MLP neurons of a small language model. Each row is named by its layer, matrix (gate and up: input weights) and neuron, and shows model dimensions 208-303. Each number is 200 + 40 x the weight over its row's rms, rounded and kept within 0 to 999. A neuron's up and down rows have the sign that makes its largest values positive.
After each neuron's rows, "fires on" lists the tokens most often at its 100 highest values on Wikipedia text that the model never trained on; "fires in" lists the words (lower case) most often at its 100 highest values on Wikipedia text that the model never trained on.

L3.gate196,205,177,192,230,213,237,196,172,222,255,237,185,195,258,225,164,224,171,205,190,250,158,227,225,248,203,200,161,127,102,218,191,142,239,237,189,187,273,170,273,198,208,135,139,210,243,175,189,182,173,130,211,259,239,150,182,225,155,191,227,185,197,171,241,194,214,225,229,243,222,257,155,243,236,300,192,166,200,301,228,208,199,188,163,211,223,201,259,166,145,259,210,224,253,160,267
L3.up196,234,241,170,233,192,303,220,157,162,179,206,253,178,248,144,249,171,170,166,184,204,191,200,207,222,181,213,177,232,164,148,200,300,176,221,149,159,157,195,226,183,196,210,213,228,238,260,246,158,144,203,194,178,219,196,229,163,230,250,184,161,160,152,182,288,182,277,194,239,169,243,136,250,186,273,202,263,215,223,259,205,221,148,282,210,179,204,171,213,174,170,244,132,203,163,193
fires on: " of", "rob", " on", "ro", " for", "rew"
fires in: "of", "microbiologist", "on", "for", "microsoft"

L3.gate370,206,140,224,218,273,315,173,175,280,184,279,167,167,218,224,169,215,153,153,195,272,231,179,230,206,173,136,206,227,221,169,270,159,101,221,263,196,172,251,276,205,228,142,166,176,195,200,194,255,284,207,197,153,149,188,178,257,163,208,162,130,228,216,186,185,223,237,240,197,146,250,204,178,216,211,209,153,189,106,243,187,200,303,256,192,246,195,230,226,208,220,166,165,180,244,216
L3.up370,246,173,211,245,241,192,147,134,201,173,177,237,226,215,197,183,216,185,203,194,180,232,154,249,159,177,209,141,180,163,204,215,79,141,234,146,217,250,247,268,182,199,101,183,253,166,184,225,141,257,193,212,230,203,181,211,225,274,225,214,98,239,191,207,143,196,223,164,223,184,210,197,123,238,208,252,185,112,214,117,124,179,254,220,210,201,260,186,158,175,145,199,169,205,269,212
fires on: " from", " of", " by", " with", " between", " to"
fires in: "from", "of", "by", "with", "between", "to"

L3.gate163,155,209,200,163,206,229,229,220,187,103,277,160,199,239,181,180,199,255,182,192,206,206,255,144,193,198,228,206,222,159,199,182,215,275,235,176,179,227,225,201,195,235,153,182,172,202,274,214,219,252,215,207,170,213,214,192,192,189,291,198,215,203,166,177,209,164,221,238,185,179,239,177,132,126,206,224,262,183,197,218,135,168,242,221,258,173,222,224,196,278,240,170,199,192,204,166
L3.up163,170,300,219,130,248,214,140,256,225,199,137,171,221,246,249,199,183,122,170,210,204,207,181,204,236,307,203,204,174,213,156,224,149,217,231,266,225,254,209,193,179,177,189,230,219,255,220,185,257,180,174,158,198,238,183,241,196,235,189,181,223,135,220,220,148,283,289,226,110,270,236,146,201,228,193,183,217,162,238,152,226,278,225,185,245,226,184,200,182,196,200,190,248,132,231,193
fires on: " sub", " Sub", " mm", "AF", "F"
fires in: "submarine", "mm", "submarines", "substitute", "rafvr"

L4.gate484,237,225,202,223,191,255,149,176,153,190,249,283,130,186,191,224,173,150,139,200,142,184,195,210,201,174,218,180,216,151,250,222,195,225,124,157,196,118,214,238,221,178,256,211,210,183,200,224,202,132,244,138,202,213,185,196,203,209,255,150,176,278,240,187,175,228,106,147,189,170,187,121,216,155,185,197,199,198,180,212,241,253,163,208,236,194,214,205,214,174,172,194,206,183,157,217
L4.up484,288,188,156,211,232,208,192,159,208,264,166,165,217,210,220,131,133,262,185,104,183,227,191,105,174,184,194,260,162,260,155,165,130,249,262,211,268,214,281,218,236,179,256,248,217,223,238,194,169,134,256,239,219,188,166,256,232,127,176,180,172,230,176,160,312,187,177,234,230,168,258,218,175,238,205,199,137,195,192,158,212,235,168,157,215,211,258,208,186,141,138,235,176,119,171,225
fires on: " in", " of", " and", " from", "g", " rural"
fires in: "in", "of", "and", "from", "og", "rural"

L4.gate1006,181,166,252,218,203,318,201,164,268,225,143,205,195,204,228,213,261,176,205,184,273,252,289,249,192,182,156,227,296,239,225,189,219,249,168,267,221,160,263,174,266,166,226,237,164,144,194,218,201,218,215,235,193,107,215,250,232,223,259,223,190,268,149,231,192,184,198,198,248,184,177,179,201,182,183,217,223,202,250,207,220,260,225,142,196,193,248,168,128,181,155,127,210,128,168,154
L4.up1006,203,221,198,226,239,230,293,230,205,203,144,163,159,255,126,180,176,226,188,214,232,202,179,158,220,243,194,244,188,264,301,180,225,218,233,199,275,186,255,216,194,196,173,263,188,180,199,221,184,181,226,161,260,226,129,281,221,181,245,238,230,140,210,218,106,182,183,226,198,292,173,224,187,198,203,215,218,177,164,173,157,183,230,144,238,187,187,114,104,205,209,155,133,158,235,198
fires on: " of", " the", " this", " that", "ast"
fires in: "of", "the", "this", "that"

L4.gate986,224,224,231,150,262,208,179,123,89,192,163,203,176,224,239,200,170,189,289,203,192,270,229,271,210,157,189,255,202,240,201,219,222,209,229,230,223,216,238,221,247,184,204,219,255,167,237,162,181,156,292,178,231,242,170,211,172,154,261,180,158,97,160,233,147,248,250,94,185,208,124,197,203,294,211,174,132,236,219,127,177,207,203,257,204,204,227,152,196,214,296,199,133,234,207,287
L4.up986,202,94,224,206,270,160,170,222,209,209,218,154,206,201,247,167,157,117,221,219,204,246,268,191,214,173,213,230,171,201,204,194,200,206,168,201,233,166,159,178,203,213,143,204,278,185,264,113,228,147,181,208,239,202,251,254,244,146,219,129,179,201,149,190,233,261,225,136,181,175,246,134,220,185,128,205,163,190,235,142,162,138,239,251,144,217,233,178,213,189,222,208,203,250,210,269
fires on: " of", " after", " before", " After", " since"
fires in: "after", "of", "before", "since"

L4.gate320,204,239,229,176,222,270,210,269,177,199,212,173,192,206,253,223,103,112,192,245,120,147,228,218,199,231,188,221,200,208,282,189,195,175,209,165,202,295,293,242,204,180,188,206,132,276,172,219,182,236,131,159,211,186,229,189,206,139,208,167,133,212,214,204,199,275,182,209,226,235,149,205,147,191,144,228,279,214,141,243,243,181,185,194,207,198,198,179,208,255,210,232,209,228,233,164
L4.up320,249,159,170,183,230,173,217,213,168,198,232,114,220,236,204,212,296,191,183,179,226,194,216,117,205,163,182,248,158,211,161,212,150,169,254,158,229,228,182,205,170,223,203,294,219,170,195,204,187,231,162,162,217,212,212,270,217,183,213,197,218,207,261,250,232,117,183,221,224,211,262,176,234,131,217,184,243,198,177,183,209,158,151,216,197,199,271,215,193,205,136,191,195,143,183,218
fires on: " in", " of", " from", " on", " and", " under"
fires in: "in", "of", "from", "on", "and"

L4.gate2026,185,158,194,241,180,222,154,197,199,260,240,223,97,230,187,175,210,240,273,186,145,183,182,157,192,175,197,233,281,251,166,186,234,141,222,139,176,234,217,220,253,123,239,218,221,241,168,142,164,162,150,253,202,245,222,173,136,196,126,179,212,189,212,204,149,218,187,224,210,206,175,135,138,107,171,207,193,120,165,180,263,274,249,274,177,188,216,239,236,180,126,211,163,225,265,222
L4.up2026,150,128,140,233,199,162,207,175,183,166,231,178,82,175,238,257,103,185,139,288,234,169,258,225,192,218,133,195,170,193,127,187,272,207,201,221,129,165,197,121,242,205,200,207,217,198,198,119,191,210,144,156,155,209,188,158,223,71,243,233,185,255,286,135,155,171,274,224,175,150,192,206,184,174,258,227,206,215,158,173,159,198,137,221,256,239,200,199,203,188,178,240,164,163,241,170
fires on: " from", " in", "al", " by", " of"
fires in: "from", "in", "alpha", "by", "of"

L4.gate399,203,261,194,189,254,204,191,213,185,144,218,151,207,180,164,152,242,294,253,189,191,176,203,226,197,204,204,118,215,192,184,203,225,178,242,260,166,223,152,182,256,210,187,286,91,226,227,221,238,202,156,212,158,214,159,212,234,211,184,173,225,180,256,236,236,169,154,217,170,214,172,193,196,220,234,275,250,164,205,250,153,160,236,194,161,155,208,259,206,234,136,216,217,196,214,198
L4.up399,199,264,234,230,220,151,167,168,168,238,169,165,214,142,230,192,239,187,180,200,235,241,184,189,185,163,241,175,171,196,198,249,256,248,239,213,141,139,220,160,226,182,113,187,238,171,279,189,184,163,244,149,180,189,189,171,110,200,200,147,201,203,172,201,164,248,193,271,213,184,259,235,228,183,236,206,233,184,274,196,204,241,268,217,181,154,177,151,157,236,187,185,125,185,200,197
fires on: " for", " with", " who", " their", " of", "j"
fires in: "for", "with", "who", "their", "of"

L4.gate1732,100,207,116,260,256,224,139,242,152,183,222,221,247,192,130,251,157,218,212,144,248,226,217,282,210,130,206,130,255,168,161,215,191,211,179,215,111,239,188,177,224,242,165,209,115,167,169,206,151,193,251,259,207,134,108,226,120,184,263,147,157,179,250,196,212,144,239,161,259,203,236,207,211,237,203,191,265,193,206,210,319,198,206,177,214,152,158,225,202,210,142,195,184,106,236,213
L4.up1732,170,199,145,259,271,247,358,241,214,159,253,157,161,153,183,201,196,155,210,155,208,228,184,214,231,203,205,163,163,239,207,242,204,172,152,199,196,190,139,167,230,168,187,244,194,199,213,165,229,174,191,185,243,129,175,203,210,163,228,187,188,100,194,239,217,256,223,231,160,171,258,275,251,160,247,188,128,210,218,109,274,176,178,215,231,219,151,173,194,274,231,177,186,155,187,213
fires on: " and", " or"
fires in: "and", "or"

L3.gate1490,208,241,200,229,202,169,174,184,222,155,155,135,182,171,155,273,210,206,195,197,197,172,143,249,196,157,199,204,166,179,323,294,144,275,186,209,158,186,228,160,282,266,195,164,170,170,184,213,201,185,122,260,270,189,213,231,175,190,176,212,166,191,157,192,238,194,247,196,248,200,151,232,167,208,193,160,216,237,164,237,172,272,201,275,210,206,283,124,106,220,235,238,184,235,105,199
L3.up1490,224,275,240,199,204,195,215,236,200,186,162,189,158,241,216,232,156,246,251,237,207,119,193,143,186,265,212,215,207,158,201,140,227,171,175,200,273,249,213,257,246,195,178,251,243,234,264,259,223,150,171,216,193,176,181,248,108,273,161,233,211,211,228,223,267,240,141,204,120,178,207,158,222,206,207,172,245,204,202,196,220,140,225,215,262,205,121,129,164,189,181,252,197,191,201,203
fires on: " May", " January", " October", " April", " November", " June"
fires in: "may", "january", "october", "april", "november", "june"

L4.gate1769,139,139,168,276,140,236,224,149,215,224,203,159,202,253,247,306,180,145,179,206,270,265,184,227,152,172,300,225,204,173,133,225,162,210,187,161,160,248,166,151,216,260,171,171,245,210,275,210,191,182,187,150,269,223,259,237,174,299,169,246,210,211,177,169,214,182,130,202,219,207,164,188,141,164,136,204,191,232,213,254,221,178,233,191,246,216,198,230,246,186,189,238,140,201,202,169
L4.up1769,157,239,139,223,248,187,179,237,164,210,126,211,221,120,204,194,206,217,258,141,213,131,216,257,121,156,207,174,248,180,181,205,227,207,187,168,154,172,226,187,254,277,152,145,153,193,137,193,210,173,240,207,220,236,189,253,230,216,121,206,226,205,189,268,193,216,158,185,202,201,242,162,243,263,190,208,194,182,194,219,140,226,177,254,229,223,244,179,152,257,187,219,240,230,206,153
fires on: " in", " to", " not", " of"
fires in: "in", "to", "of", "not"

L3.gate1319,86,197,168,221,286,254,187,213,135,225,213,181,120,183,230,198,226,188,193,118,125,184,230,215,155,221,214,231,186,228,193,186,285,188,175,218,189,224,153,276,148,222,173,188,164,229,154,169,260,122,193,278,158,175,199,263,191,146,226,148,281,108,246,220,149,128,232,220,229,173,191,150,207,171,234,211,170,261,230,224,225,269,222,202,197,225,243,211,212,205,168,179,155,208,170,184
L3.up1319,183,242,296,265,249,87,140,219,210,186,180,223,180,209,223,162,193,187,213,214,232,214,243,219,194,198,207,197,281,205,245,173,157,143,201,131,116,183,278,210,178,137,211,285,224,185,173,214,66,180,228,259,208,220,202,180,232,209,202,158,179,214,185,265,155,175,219,276,199,209,153,173,186,242,275,231,217,164,221,172,218,225,241,136,193,205,250,130,251,216,214,156,252,256,166,127
fires on: " of", " in", "o", " on"
fires in: "of", "in", "on"

L4.gate1030,177,235,256,194,191,145,224,182,264,186,148,224,148,219,209,143,184,196,211,158,216,210,207,232,190,217,182,207,141,220,220,197,162,240,158,256,90,146,212,210,151,124,222,187,178,180,300,182,240,227,202,258,214,146,200,176,214,182,159,214,213,151,147,185,250,151,192,203,221,224,177,183,168,256,197,95,222,223,225,243,217,280,113,121,158,232,150,246,138,195,152,205,147,160,225,153
L4.up1030,201,240,222,195,206,173,249,273,172,223,183,205,221,200,190,160,188,272,202,171,227,145,132,157,180,215,146,239,264,193,216,158,133,277,202,133,137,220,231,221,218,224,150,136,172,253,150,257,178,157,181,211,104,230,196,250,122,217,295,137,235,219,195,198,248,105,263,180,214,254,236,222,172,242,211,217,216,184,206,222,182,208,220,208,152,283,197,172,169,146,231,151,162,185,206,190
fires on: " The", "ish"
fires in: "the"

L3.gate80,225,103,155,124,235,221,206,197,222,212,219,166,267,217,236,197,209,146,209,249,138,221,159,205,226,155,238,176,222,227,158,131,184,211,234,190,156,194,229,146,182,223,229,116,206,266,138,195,212,244,252,179,271,202,203,216,245,233,243,193,158,162,220,225,209,241,221,214,166,269,247,155,147,185,239,242,161,183,137,195,194,222,213,187,162,128,224,192,209,237,148,238,267,216,184,228
L3.up80,131,188,223,266,166,153,124,166,235,208,203,171,179,229,186,190,196,240,112,166,193,157,185,178,197,179,164,236,133,226,246,227,185,186,263,231,263,221,134,189,224,184,274,194,245,259,144,112,201,222,183,197,144,248,139,225,222,229,148,252,228,264,120,153,206,181,164,248,157,136,261,254,172,290,152,196,238,122,110,198,225,167,231,143,219,162,157,208,211,155,220,223,187,192,267,174
fires on: " of", " about", " at", " to", "iss"
fires in: "of", "about", "at", "to"

L4.gate915,192,227,223,252,258,223,150,201,222,177,213,167,176,206,185,242,194,119,237,201,91,173,151,177,228,196,164,249,182,151,246,256,288,265,200,182,215,167,165,207,264,205,283,239,207,162,192,213,266,181,190,192,180,176,90,172,214,198,278,222,238,206,256,234,228,198,166,161,237,215,227,256,171,171,171,191,190,225,147,157,173,213,153,197,208,167,208,198,212,206,151,227,144,172,116,137
L4.up915,245,179,192,206,232,198,219,191,188,162,188,176,249,209,184,174,238,144,171,223,119,211,221,167,274,157,236,197,145,148,227,205,192,169,187,257,201,228,144,103,197,234,212,252,167,158,142,275,189,167,240,233,243,182,170,181,215,196,210,205,212,206,178,162,202,206,201,264,156,208,279,166,178,279,197,193,129,228,177,196,140,144,233,170,171,203,128,177,157,204,204,172,263,190,260,211
fires on: " of", "s", " to", " years", " on", "ow"
fires in: "of", "to", "vs", "years", "on", "vowels"

L4.gate758,121,237,202,266,250,241,124,188,186,188,188,70,204,149,197,213,197,135,186,224,157,171,154,254,168,237,226,204,174,183,159,155,215,208,258,251,173,197,200,261,156,215,129,264,125,156,178,182,207,169,225,148,246,251,191,239,219,224,248,181,207,265,185,188,205,250,175,202,220,134,212,196,214,198,190,270,115,227,156,134,86,156,228,186,207,195,202,146,162,150,193,198,201,152,214,234
L4.up758,178,189,140,251,259,132,236,236,232,112,204,190,231,186,238,239,201,254,242,206,176,208,222,240,165,235,216,219,158,148,240,235,220,242,255,247,179,212,212,228,234,177,204,218,245,234,101,251,176,174,261,246,222,203,197,171,188,220,189,248,197,267,177,266,177,176,174,155,267,187,161,241,188,251,267,156,186,195,232,157,141,155,163,226,193,193,246,220,204,205,195,202,153,183,140,234
fires on: " to", "es", "ing", " of", "ers"
fires in: "to", "from", "of", "vesa", "since", "as"

L4.gate350,221,122,230,176,223,196,165,200,212,214,204,169,240,165,219,209,166,212,240,281,192,120,126,197,185,171,213,203,138,187,145,230,188,292,200,291,220,243,218,227,170,274,225,192,223,229,200,176,168,138,248,248,179,235,191,213,144,267,245,208,231,172,147,162,177,257,210,150,212,207,172,191,199,178,202,176,125,226,135,264,260,237,159,208,212,153,183,205,222,203,237,287,187,197,245,199
L4.up350,195,230,211,204,209,200,104,181,110,153,194,257,184,198,193,182,224,193,211,222,200,267,186,248,200,217,156,259,158,249,231,194,231,215,171,212,248,159,193,221,212,185,126,123,222,174,159,260,169,231,147,246,195,247,159,223,280,154,193,289,158,146,229,191,282,154,217,204,143,190,199,190,195,249,124,200,203,224,188,156,190,267,210,192,151,223,315,219,197,260,182,200,179,240,201,192
fires on: " to", " not", "e", "==L"
fires in: "to", "not", "reception"

L3.gate1605,161,229,163,203,160,199,231,145,266,182,214,206,209,189,129,119,232,178,206,148,202,212,182,164,266,199,170,215,196,192,231,185,266,206,241,261,314,200,213,242,191,277,129,196,173,217,176,142,192,259,205,190,168,240,157,202,197,232,178,183,210,293,158,184,171,243,134,214,261,216,213,192,211,228,291,178,214,164,132,207,135,256,197,187,272,305,172,201,146,244,181,140,173,118,181,251
L3.up1605,154,182,209,218,241,198,130,220,136,172,227,198,158,159,252,183,199,233,164,168,220,220,221,212,232,178,188,220,306,233,196,216,163,161,153,217,234,241,178,161,210,194,224,202,267,142,186,215,231,160,232,210,160,140,185,201,151,192,248,116,256,227,173,165,218,167,253,204,237,221,125,173,160,282,162,190,179,214,156,229,231,253,128,215,232,133,176,147,210,274,216,177,248,237,187,157
fires on: " of", " is", " was", " in", " are"
fires in: "of", "is", "was", "in", "are"

L3.gate463,173,232,224,231,226,228,244,218,188,166,179,178,260,214,219,226,175,207,142,205,158,172,221,232,221,148,233,223,225,252,171,215,148,195,138,238,213,194,217,195,196,239,219,193,150,289,195,171,214,197,211,253,243,189,255,206,170,152,233,263,172,148,193,212,239,189,236,176,252,209,154,168,106,198,220,174,208,210,243,272,198,222,231,159,210,193,178,201,184,212,160,243,208,227,167,175
L3.up463,229,208,193,208,168,189,282,190,208,233,211,144,231,174,166,219,173,197,258,205,143,212,142,204,176,185,329,222,148,183,150,214,146,199,273,196,251,273,231,175,165,212,239,196,153,244,195,158,121,161,200,173,209,141,207,259,262,254,182,213,102,240,204,131,244,245,169,189,186,177,187,224,188,211,156,128,236,218,183,142,210,196,252,264,194,115,149,197,141,194,241,249,166,97,197,195
fires on: " of", " to", " than", " or", "oc"
fires in: "of", "to", "than", "or"

L4.gate1513,253,212,171,194,223,216,206,171,191,238,270,187,168,233,208,170,221,218,216,181,159,216,206,206,183,189,136,270,203,256,214,178,182,207,257,125,259,184,247,205,139,120,169,146,201,284,176,190,165,159,233,205,239,152,169,198,164,262,126,237,224,151,95,209,247,186,219,204,175,203,188,167,194,134,210,202,199,205,137,206,207,209,150,198,209,153,187,173,231,127,208,181,163,123,163,162
L4.up1513,205,156,117,238,217,238,266,189,148,235,184,184,196,164,154,209,288,156,166,145,199,210,271,213,217,197,180,237,202,199,185,135,191,272,199,191,273,210,161,246,178,177,221,276,309,298,160,138,175,229,203,228,194,138,162,197,220,210,158,117,227,189,217,228,185,243,186,202,213,166,160,221,151,219,242,216,205,78,231,145,225,209,195,217,206,191,198,204,141,175,133,177,158,149,179,198
fires on: " that", " to", " will", " all", "rew"
fires in: "that", "to", "will", "all"

L3.gate1724,160,132,227,243,232,192,245,203,230,180,161,240,207,189,205,224,209,162,193,186,190,178,198,210,164,205,233,176,220,201,205,145,220,185,191,243,207,238,137,190,256,171,254,242,178,255,193,172,119,170,209,304,203,196,163,212,177,197,148,196,185,185,175,184,149,212,254,190,166,238,219,150,182,277,153,269,235,221,263,191,174,224,211,160,218,189,229,165,225,158,218,236,197,186,218,129
L3.up1724,173,134,251,244,240,117,196,212,225,227,272,134,210,243,188,139,260,248,252,183,223,210,175,164,161,202,178,223,265,217,128,246,184,152,215,214,212,270,187,186,203,232,261,176,155,265,194,278,193,215,236,250,179,143,226,216,155,253,183,124,188,142,218,244,170,263,194,180,175,266,126,186,189,204,247,183,211,202,189,147,257,215,206,191,238,171,184,268,203,184,144,192,210,90,215,186
fires on: " as", " called", " the", "ot", "ing", " from"
fires in: "as", "called", "the", "mascot", "from"

L4.gate622,189,112,229,146,134,171,128,140,161,235,109,251,195,165,298,246,222,185,222,216,208,228,206,167,140,138,205,153,187,234,284,188,225,189,202,140,270,262,188,127,195,276,242,270,208,232,141,211,182,186,183,127,246,202,224,207,241,101,179,151,194,195,153,194,196,183,274,190,220,228,179,162,177,205,185,242,234,337,235,109,190,215,266,190,210,213,201,163,190,202,208,145,229,171,206,172
L4.up622,218,196,169,216,199,204,247,250,162,248,310,213,251,253,174,261,259,222,251,157,173,173,194,187,219,310,183,187,265,150,234,150,167,215,207,188,231,259,200,182,225,274,215,260,106,206,200,202,170,265,211,278,172,270,204,181,100,187,225,196,240,199,166,182,265,236,223,204,250,103,149,167,171,194,225,211,119,158,200,223,254,223,190,200,177,207,158,193,196,247,222,144,144,116,152,238
fires on: " in", " of", " over"
fires in: "in", "of", "over"

L3.gate1748,223,185,234,188,230,237,269,146,199,129,195,169,142,270,166,147,244,209,231,116,264,235,212,222,155,166,193,177,220,199,160,243,164,202,213,267,134,221,177,210,177,209,221,211,189,205,176,247,145,168,240,201,226,249,248,238,202,113,263,297,190,268,245,197,238,159,248,200,346,190,204,130,221,122,266,215,143,186,155,202,209,208,130,194,263,162,271,185,194,151,243,160,209,160,196,244
L3.up1748,225,219,156,209,192,198,189,174,180,160,204,250,238,230,180,167,219,217,188,250,255,149,226,175,186,189,257,220,164,198,223,200,160,212,219,142,163,192,216,202,219,231,176,208,209,184,108,188,219,135,129,193,165,197,227,158,195,199,300,170,233,235,224,106,164,119,153,209,154,239,195,257,168,299,322,212,186,169,172,229,151,228,147,166,223,237,211,192,175,230,165,213,189,229,206,219
fires on: " of", "ing"
fires in: "of"

L4.gate329,184,200,145,200,142,212,176,199,179,263,153,203,205,169,210,225,170,225,202,183,279,185,172,224,176,191,141,247,161,122,191,207,205,226,189,226,225,174,223,237,152,168,189,194,237,219,240,218,154,207,210,203,183,193,184,196,207,119,198,200,202,184,114,94,203,148,131,97,109,187,145,194,218,186,217,212,136,215,106,253,232,202,168,179,183,178,250,176,198,127,212,212,126,190,91,264
L4.up329,161,196,188,260,174,169,187,196,244,199,281,285,104,191,168,226,194,213,154,276,298,292,186,259,204,265,190,184,187,183,231,248,179,234,151,175,276,167,161,264,139,174,152,253,227,226,219,171,276,139,221,175,106,158,138,212,174,145,214,224,239,212,228,202,174,278,129,175,164,177,214,173,254,250,188,189,242,151,191,197,178,153,214,136,197,212,255,228,167,217,178,259,171,178,175,225
fires on: " to", "ve"
fires in: "to", "ve"

L3.gate299,177,230,190,277,335,220,155,181,133,145,152,206,176,148,210,184,235,227,224,172,224,247,217,210,208,294,221,220,218,172,241,204,152,158,79,258,133,203,270,181,173,200,188,179,181,175,247,230,184,158,189,219,199,195,212,194,163,199,138,209,225,244,173,117,202,151,175,77,192,271,157,275,245,162,213,164,176,186,176,218,169,130,158,175,211,163,246,249,171,255,238,247,201,241,318,146
L3.up299,203,268,213,264,195,174,213,191,167,84,179,212,178,148,264,195,203,245,265,176,181,235,288,239,286,175,224,178,236,117,195,308,164,225,231,174,232,238,149,210,204,205,138,182,297,176,226,157,186,227,216,238,191,266,164,232,227,196,150,191,241,242,160,178,167,229,227,234,89,188,195,219,195,244,243,189,201,97,106,172,249,256,202,255,187,249,144,240,185,234,245,131,248,184,252,197
fires on: " and", " as", "and", " than"
fires in: "and", "as", "than", "or", "to", "then"

L3.gate1878,202,257,174,209,181,182,139,147,120,208,176,166,214,172,171,184,168,273,181,213,275,214,198,144,221,189,207,241,188,266,180,215,234,252,222,225,190,218,246,243,156,194,177,271,246,180,203,200,188,227,217,256,251,212,195,170,190,159,120,214,146,158,189,179,209,200,207,194,210,182,136,144,237,232,171,299,126,153,161,151,219,204,183,182,208,215,263,211,239,224,243,182,243,199,184,229
L3.up1878,153,196,185,205,228,159,189,205,273,229,217,206,233,165,170,193,176,197,219,202,321,217,239,259,260,149,201,242,164,215,164,182,164,225,217,196,200,177,271,261,280,195,167,159,225,181,166,202,204,190,196,259,282,221,215,152,196,219,171,204,224,294,183,229,215,235,182,271,180,179,225,197,236,268,156,203,184,145,216,251,226,199,191,153,154,201,164,237,194,247,212,201,243,252,149,249
fires on: " to", " the"
fires in: "to", "the"

L4.gate317,251,146,175,291,200,250,142,254,165,172,268,155,102,204,160,210,164,120,187,189,173,263,225,198,263,184,249,273,269,212,226,167,171,128,181,258,202,243,165,207,282,245,196,251,220,204,182,117,191,228,200,193,237,161,187,155,184,130,215,196,246,245,241,197,208,187,220,149,240,194,193,292,162,194,217,199,174,208,345,185,161,236,206,169,203,172,189,274,200,202,253,159,187,240,221,158
L4.up317,213,233,292,204,272,198,247,254,277,146,266,199,215,157,238,220,202,159,193,248,163,178,201,212,285,227,265,258,183,135,166,188,150,233,302,208,172,184,109,287,166,275,161,189,178,131,165,175,171,215,188,265,278,167,189,158,158,268,193,202,224,238,239,235,172,214,138,203,297,141,262,238,184,179,147,166,187,211,178,114,196,165,153,199,218,192,229,214,129,161,124,162,238,222,229,230
fires on: " of", " between", " by"
fires in: "of", "between", "by"

L3.gate1791,188,189,164,209,266,188,182,186,217,157,145,180,165,160,164,269,238,252,230,166,253,223,204,182,215,204,253,184,302,205,160,196,235,231,149,189,150,139,254,204,201,286,189,138,200,143,215,153,258,234,165,189,137,215,155,157,184,181,214,210,149,205,191,252,175,257,206,175,232,188,295,79,198,141,156,217,151,177,147,275,185,212,192,136,261,196,208,192,242,186,165,144,99,173,142,163
L3.up1791,189,231,207,166,205,187,246,158,194,211,212,169,207,169,182,205,161,154,218,214,196,188,190,218,239,200,202,233,210,194,183,244,171,208,189,220,161,189,173,221,236,226,161,198,200,145,228,193,213,196,207,204,228,184,180,165,193,202,178,176,197,229,248,257,170,120,255,186,185,247,161,224,116,181,139,201,193,275,185,239,180,222,173,184,249,275,204,225,238,112,152,142,194,224,223,223
fires on: " (born", " of", " to", "iet", "==Early", " born"
fires in: "born", "of", "to", "society", "early"